{"num_hidden_layers": 13, "hidden_size": 256, "num_attention_heads": 2, "num_key_value_heads": 2, "head_dim": 128, "intermediate_size": 1024, "vocab_size": 4204, "hidden_act": "tanh_gelu", "norm": "layernorm", "norm_place": "pre", "norm_eps": 1e-05, "positions": "learned", "qk_norm": false, "attn_scale": 0.0884, "bias": "all", "tie_word_embeddings": true, "parallel_block": false, "init": "normal", "init_std_qkv": 0.0274, "init_std_o": 0.00537, "init_std_up": 0.0274, "init_std_down": 0.00537, "optimizer": "muon_variant", "learning_rate": 0.0143, "lr_mult_down": 0.7, "beta1": 0.9, "lr_head": 0.0086, "max_grad_norm": 1.0, "warmup_steps": 200, "schedule": "cos", "final_lr_fraction": 0.1, "batch_tokens": 65536, "max_seq_len": 768, "doc_mask": true, "train_tokens": 330400000, "max_steps": 5042, "dataset": "wikipedia_en"}
MLP neurons of a small language model. Each row is named by its layer, matrix (up: input weights) and neuron, and shows model dimensions 128-255. Each number is 128 + 24 x the weight over its row's rms, rounded and kept within 0 to 255. Numbers have three digits each.
Before each neuron's rows, "fires after" lists the tokens most often just before its 100 highest values on Wikipedia text that the model never trained on.

fires after: " the", " a", " b", " The"
L6.up125:137139082123139116098147115118136147115127105129117105125161121168172123090120135082079153136136149159106131128059137137181166135097110113139123149158146122146146114099176176139095142124130116121162132133116070136133128113136185103123135135153118123110100119135139094165139120072139110130099100140118172133135086143148103117128145120077101133129098153125151089123118140104126122134121

fires after: " the", " B", "W", "=="
L3.up725:164072097132176148115153106113145106105151138187165129132145117158128122118124133161130124097114111157106109155113109168165105153102163155142176164140089110150132150150149156086082090122116088102170137082106142145098146135098091155131084142153110141142146155118128142081124189125120104129118165098153111121100133102131125142144112132128119117110111162137112152122146114087098144092143

fires after: " St", " R", " Sc", "it", "ch"
L6.up28:101089073110148162114118159107144187088140085118146141118129156128135107174142123114092069141096128092139111171122144136126165126151155170133140132174124121125122130145100140118165086134128136110135112139071117109130112119137106107142110132118119106100094161130148150098137139139123116145157164132149160136176140090134117179100155146125091102179150118179142141094106128114119146147120

fires after: ".", "4", "3", " was", "8", "1"
L8.up595:136158136119123134109089136141126091187167137105118116103162115129154168149125120105122139097154143113160146139086123083115121164123111101131137092089145148147103114149109129135131147163135122097097113123170113130137138154124126091138137133155089149136132145109123130147144153129125123118161125140140143103133109158133163114124134141128120134116152110113113142157163121135134107118146

fires after: " Ad", " d", "d", "ud", " Ed", " ad"
L8.up946:168134129127138130126105180122096125146133144156101150123152139131167120123157178129164142116070177161094146127129103127124201147137118095159141143075130107057150131096139155148132131132119148134105123134114120132094079126124089132119160101156144131093122105135130116132093120179103099131181112108115108151096132104102124123103109137114165164119129132124097105091076136122136152114152

fires after: " in", " In", " Con", " Th", " com", "S"
L6.up759:127097088161094174130121158101146112139142072125132149118138129110116089117111143113092094141115153132113136126096132127121124164073141100137128158101110141119106107131141155106066109116122073144137127089144145103131154105144155137181148113133119146172164126140123115102109119115110154131132158108193107100120099156104121123087108109134132158130101130135160156136139132141159099109136

fires after: " G", " J", " g", " N", " L", " Y"
L3.up180:132167132127139148082115141103122166103141115115134147128148117133146145168057094106091143165107061145133089129120155160114147137147129118104092128122132160125114129146135119123099134133134072073128151167179129174096149159107122141120142143126159091112085142127156101141129141110142096148159115116115098152114090120110163169132159127116114117135176117130134088133116094097124109119081

fires after: "0", "–", "9"
L10.up333:137086110112123121158100161163077167088102131122110112137156083119140139087140166092090120105144145160140142141135141151165098145127190115126111148125136120140124162114157102139160135087150111121141148148109158160125101148154106091154137180138131113148152127125080179150108131095128165120157102163078133083142105068121102144110105111130138109106109130144139148142156123141126111110127

fires after: "0", "2", "ut", " T", " fail", "T"
L6.up705:127120098128155130137135151120182142090111123119139117108131141155107100153138156125152097132145119132125105083145140162135103122097175151141165128160138115108157095161104083140141091110103129177126117128146133119146088112120124126178145169158098099160095116111065087139170146114134121075141093146125137104103093108132082139110129149117117153123126128131111148099163152154158121095136

fires after: " In", " Ad", " in", " under", "In"
L6.up627:120122141152121162124161142125149132172149091083181131148130138122123130117148132121091119115129138116171137116099154110149134117102114112078100125119088117162130135117137138090147144121142101156126134074094102113104131140113136080163148092140135119130112154123089073102137094153128115110153138140158127139125151114127116164096134165120141112092074130156142074103133151083175135193139

fires after: "1", "2", " sol", "ol", "il"
L8.up154:097130174145119145134102126146147149128139130151140113121100115101177123115150096124117106093100075131108124164112163126131141129150133076135103151166124129105128100133125078104118147145140141155141112107119143121119139130143126131120097103116141144134139123134148138142153146169137116148094126112153114109119090169095099107104168153135090103104114153127144122163180086120103130140108

fires after: "il", "o", "e", "l", " L", "u"
L8.up179:166147143118116104109121083123120154121132070140146116145110126115124156121155119085109123125159102131136151141152127143176116129132141144096138152061191131158131174145129136113125138134122104150168143120163140136147113129167135157101067096099098136173094107141132118105090182144131105155115120149180162111128105128127109153180140167119184160128118138069123120113137092123142113156106

fires after: " ", "oy", "2", "1"
L10.up310:128132125111129137112126111138137139192142140115137145125156105105147120146140154154107158119150113123120144137124127143114144135097154121154152124147185165110124108130114138159100119108126057165160111121055093141141130101139171101121143135185095162123100140127137120134120104165132142109120142121106129112128156140141132131150148114115160181118116126106130143069111131091147115136116

fires after: " in", "|", " In", " H", " Ad", " the"
L6.up68:074105131132119125119133147133121098103128148173167134117122147098100102138122152156093109122124164102165101130122107144131160120119121119108141164152134135131084128111146126115144143093140154106143150157082109177174146129150125146120168158142143119151109082091118132119084077140108103101169120093123144106118150148130163114125139131145124065087127106156117136146075190102159130166080

fires after: "2", " ", " a", ","
L10.up923:156132131076139144122111155130083155172114142125160161167126157102101116042182103129133132123138153108114144112109128117137098191143114126133126149133111156146093077143121106131140115096163111124131147122115131102140114126122135069140144081140131139120086133133157083110151112125126092123105133128114133148073082141122104128148114162154120164154126129107148105110151125106108105132128

fires after: " dep", " expl", " res", "v", " cons", " In"
L6.up416:136128149173107107116131131166157131134183140138079143136152123137098107122161100123157102119100171122122136173121129107141125126098102136156149150156146093137154144094146106108133146143114099146108089135163083101155111150102118104112118166119148145123153120116138132150118137099129120081149118126144159096124162149122121152108096110168132104073147150113152169133076149111163116140126

fires after: " R", " c", " H", " C", "och", " Cro"
L4.up838:162164113156141131125152123104108139161155104148117098125064142118132159093102135152125078164102177105154150138105167079142101171136149123213140114146161149085101109125129131100129098188117105144145142085096109111129119103142095122132143112132101111135140131140118123153091123160151171116158166105113079149156116127137133133157168109139129176152195110118143145123142141102132107118109

fires after: " ", " ex", " Res", " pot", " cons"
L6.up272:165130103115149123081168143118113135108137148147138149115149107123164145136076130134123143130116087119106184120075115148115182135150143135143135138141121117126113126124096161108095156086086149108120072135123139159141160118117163118103105110093135114147146129082168107139142120158135117091145104118156088154123129071117126128089088136116175073157110103107138132096133129133095102097163

fires after: " g", " a", " G", " are", " w", " b"
L3.up903:143089175104133158120114160086101105091124133116146108152151167159140114124132141133118135169128120119144094120094115145148133158137149144104115114151113142144161094142121127114086148183144119112135090127125122165104178117081115175125124117128139092110125140133128083113147091082167086121123115151114125162118134131112123151092161124104121149113149109138126108125127188146118132105137

fires after: " c", " C", " ", " S", " Ad", " sy"
L3.up504:116168128128150086136144154105120146137136138125145121133128135088102125106145179166129141167115146128142136112122124139117139132159136119145125116138078083159081117140074184134114136164123129097118078126145143119163107124123130089155177135162117094132087129157151114122110144138089129133134108121114096137101168127137132154088153125177125113121178130121127138110117153088154107075041

fires after: "1", " in", " In", " University"
L4.up219:102062128100111086108165181133148131133131135117112129133155131111125128103136177145106129146157093091177111152115172119098101173131090132116135147118160115103138134117155177086127176150077151120161137119118120151129097154144086157157128104128164155118121161114101102130156138141156110121133114128195158126151109161102105147100168142139161125114084169147141115136107079089163141138114

fires after: " |", ";", " ", "1", "9", "0"
L6.up845:125117132096116072109108111090114142155167149129167121116134124126102114164114118099101070145131125163077079107112154116098145192140136124129119122119102104122140147104154120114142136130170119109172144192107162152112139066167101124132135123147135149143140120131161097115110126106175158162113105131103124159135115107115152156126138178140123111092041114173138152083124136119134171129159

fires after: "c", " C", " c", " Cl"
L6.up33:122098132126127143179143077138132141122158142130104081132127123126106124105118124145117096150054106106088094111147147117156128084118148122131116145119100123151150128088134109145084139099123127138114161094145107109142098116105154118093140090129182101151159154109165098112105095141136121133148124090165094112173166100139120125123094121140079131177088144160152141117146121136118125118117

fires after: " |", " the", " R", ";", " at"
L8.up553:141180119139110102106141142121170134111131076137154137111085209143147147147119168112134135171087086155144125142099150107117096152108150139168140127120149091111167111103152123122140105144109106130096185132122146118101124110149136077147144131171112149144120152129140090154133087128150104062139120128131142098100117083152126128151134125141128123134087128179081123116097162123122153141133

fires after: "2", "1", "9", "3", " "
L10.up459:156106134121152090128103162166143150111136098131127080128175132138126142163140144138110095123127140082122107166134133141123116113074085171170119101065094147129112117119157092142126169110139108146130151129123097116129164115173117144123133122112132128125149103132137104141119129127128139108157127120103098135144149116204145156105139172132145103124115158145143117108153086114084093127140

fires after: " C", " Votes", " c", "C", " g", " r"
L3.up1020:108110130134119123141145115123115137115128128145114119138117127147090111122088154117097130155123155166156124165109112100180163128134094108141160128147174115119126098100120125084169154135110127132107156109126129129118119122156097085099173139092140132156164124167121109121111115181113132091123174086120090150137149085116147154130132116130152096126078158129140158133125087104154151134106

fires after: " Ad", " Ev", " ev", " Man", " Re", " Bang"
L4.up300:118109121126146079135141147091111159132124145158124130125143171148104148144138147141159111126105087111123127150098136081139096108093138102132156078138096118130149098096148121100124128129087089132137153148140139054162132168101126104124135096102135135112149144151165146117124130143076122114145153158128117106119139132123132125157116155105108107144110124148125168141098138136144093137119

fires after: "2", " w", " Ste", " on", " sl", " Sl"
L8.up527:155127107123140097164141122175125129115110105120133151065106147118089112092089084163094122144103117140095155139164132122127150139097129099142134134157193132144110129089091099124106152186135132158152137120139154131125105078161163106102118124126117138120107099154099090138084185103092116139172104118112129119130105089144129131124141133127132087148154139120141166141154128158115145136139

fires after: ".S", " A", "S", "A", "Z", " R"
L4.up4:109167127132141129154141125109103134096158154144141171139070169128134095127157120126113147131060130145142134135130143170135113133119162175121135111106110158118126123154135112121106116124104086157167168117156139140128179136074132121163141164131124121162145131140138130116147122151109132102181148134113104137124148151133094098147206088138142123134177136128117163125124087092109096116106

fires after: " to", "8", "3", " pre", "5"
L6.up553:117144114162143117137151168110119109152123157101134186120142110127133138099119189124115108111110171134103161118134145106143099123091084116127100117133093153125144143197114141118103161141075144119108127162141142154139144125164096115110143085170146137145112103162055090148140171178092124163125110115166136141124126143117111101141091116089113123097160138067162116109161118106141114124113

fires after: " the", " U", " The", " B"
L3.up176:102135139102163141126130099116124105139140100146137117098110105139080152108152131183146115114137111188061146160109123116171140129146145133160078106151158138156150167147120088152125120161098100096145081130125083170106142136101118104095105122138121126096143116140139134106154120115089119136116150143097160135132124117165155111137160091158117108166136097144129132142144124193110166100157

fires after: " g", "G", " G", "ran"
L3.up578:126083083150150148133128140121083106106131118186136093134134087146119102148081147167093106130129115157112123136106140162142123140111151121145120123127104107135103071146125123132103150130128156111107136087130102125164127115168146155083162142137141134108129167144124121134144101149146165072097070129115125161114144152109095105105161138117108137139124138177154117122091128121183108103145

fires after: " L", " p", ".", "l", " El", " P"
L6.up1018:094122149139150085115110105128083121141153091119129141122136129158107141136149080136163070114129115143095174105151118137090120112182147156158095147124136139146121130126099099126136158164105122101116143123159106127106124110162181135109135091165040176113140121107119135125101104128164137138134104155141142155109182111128101133140105131130128095155116112143098144083165116114142084140128

fires after: "4", "2", "3", "5", "6"
L10.up215:122116120107140098137099114073107114117162157112122142136111099162125135114142088125152135130134122117107122070154138125162134184122110157151103122116088180071159126096123145136114120145137163134137156151077125133120104124155104134150104148123118109113104111134148140157117158173114130142129142118135114116136124158114127080185124048098109140170163122128116149145144085137130105059118

fires after: " (", " |", ";", "born", "1"
L10.up300:076128127071175109148116111107142180156133076140128130096125157079094128202128120142130116148137092114106104098107140105153104129121162141095153134071109116104124162097138139125110127098153156129137151145142116154075102119139120138105159128115115150113129157123139144133156129159145131193135119160138133135154128130113100149129127101154127127112145114128066158127137151147138125178120

fires after: " L", "1", "2", "5", "4", "O"
L6.up50:138123107142139111130136159144122146111154118157156138096102106117125143121125117133126137137147129104088087140151129126117121131114094126159075153125144144135104139169139144111115142141123167149103115135069124119134119146078100137117081171119112140087170112113132139109113110125138145079094125123150130173117078145123061127154175136132088150103156142163156172144160146101105097110133

fires after: "d", "it", " Ad", "od", "le"
L8.up778:107096142112139076155147119154121126150126160127151100121148145168143094087146142144128155117128141112108112161117124089131160088123104107134125153127118144117152115100163138158100138151152152102114151085121139143158103136147102168091128084098135148105141130102109127110095126127160146155113123097107110156147164100131112146119147170110106109107161171170070156135091138100152096121143

fires after: "-", " an", "s", " un", " dis", "S"
L6.up214:086107154084148131117138144149105092151152138131112157139177127174150121105119115127127150133103124109130137117150124174121173123155165156149113081132142129106119127139101106116124149098130117125130155140100136126114180121097170119107134125123152142108117128106099138146161106090145143152168156120164170138085131135120124141089105096141171137108113118164107105114124189094114118105145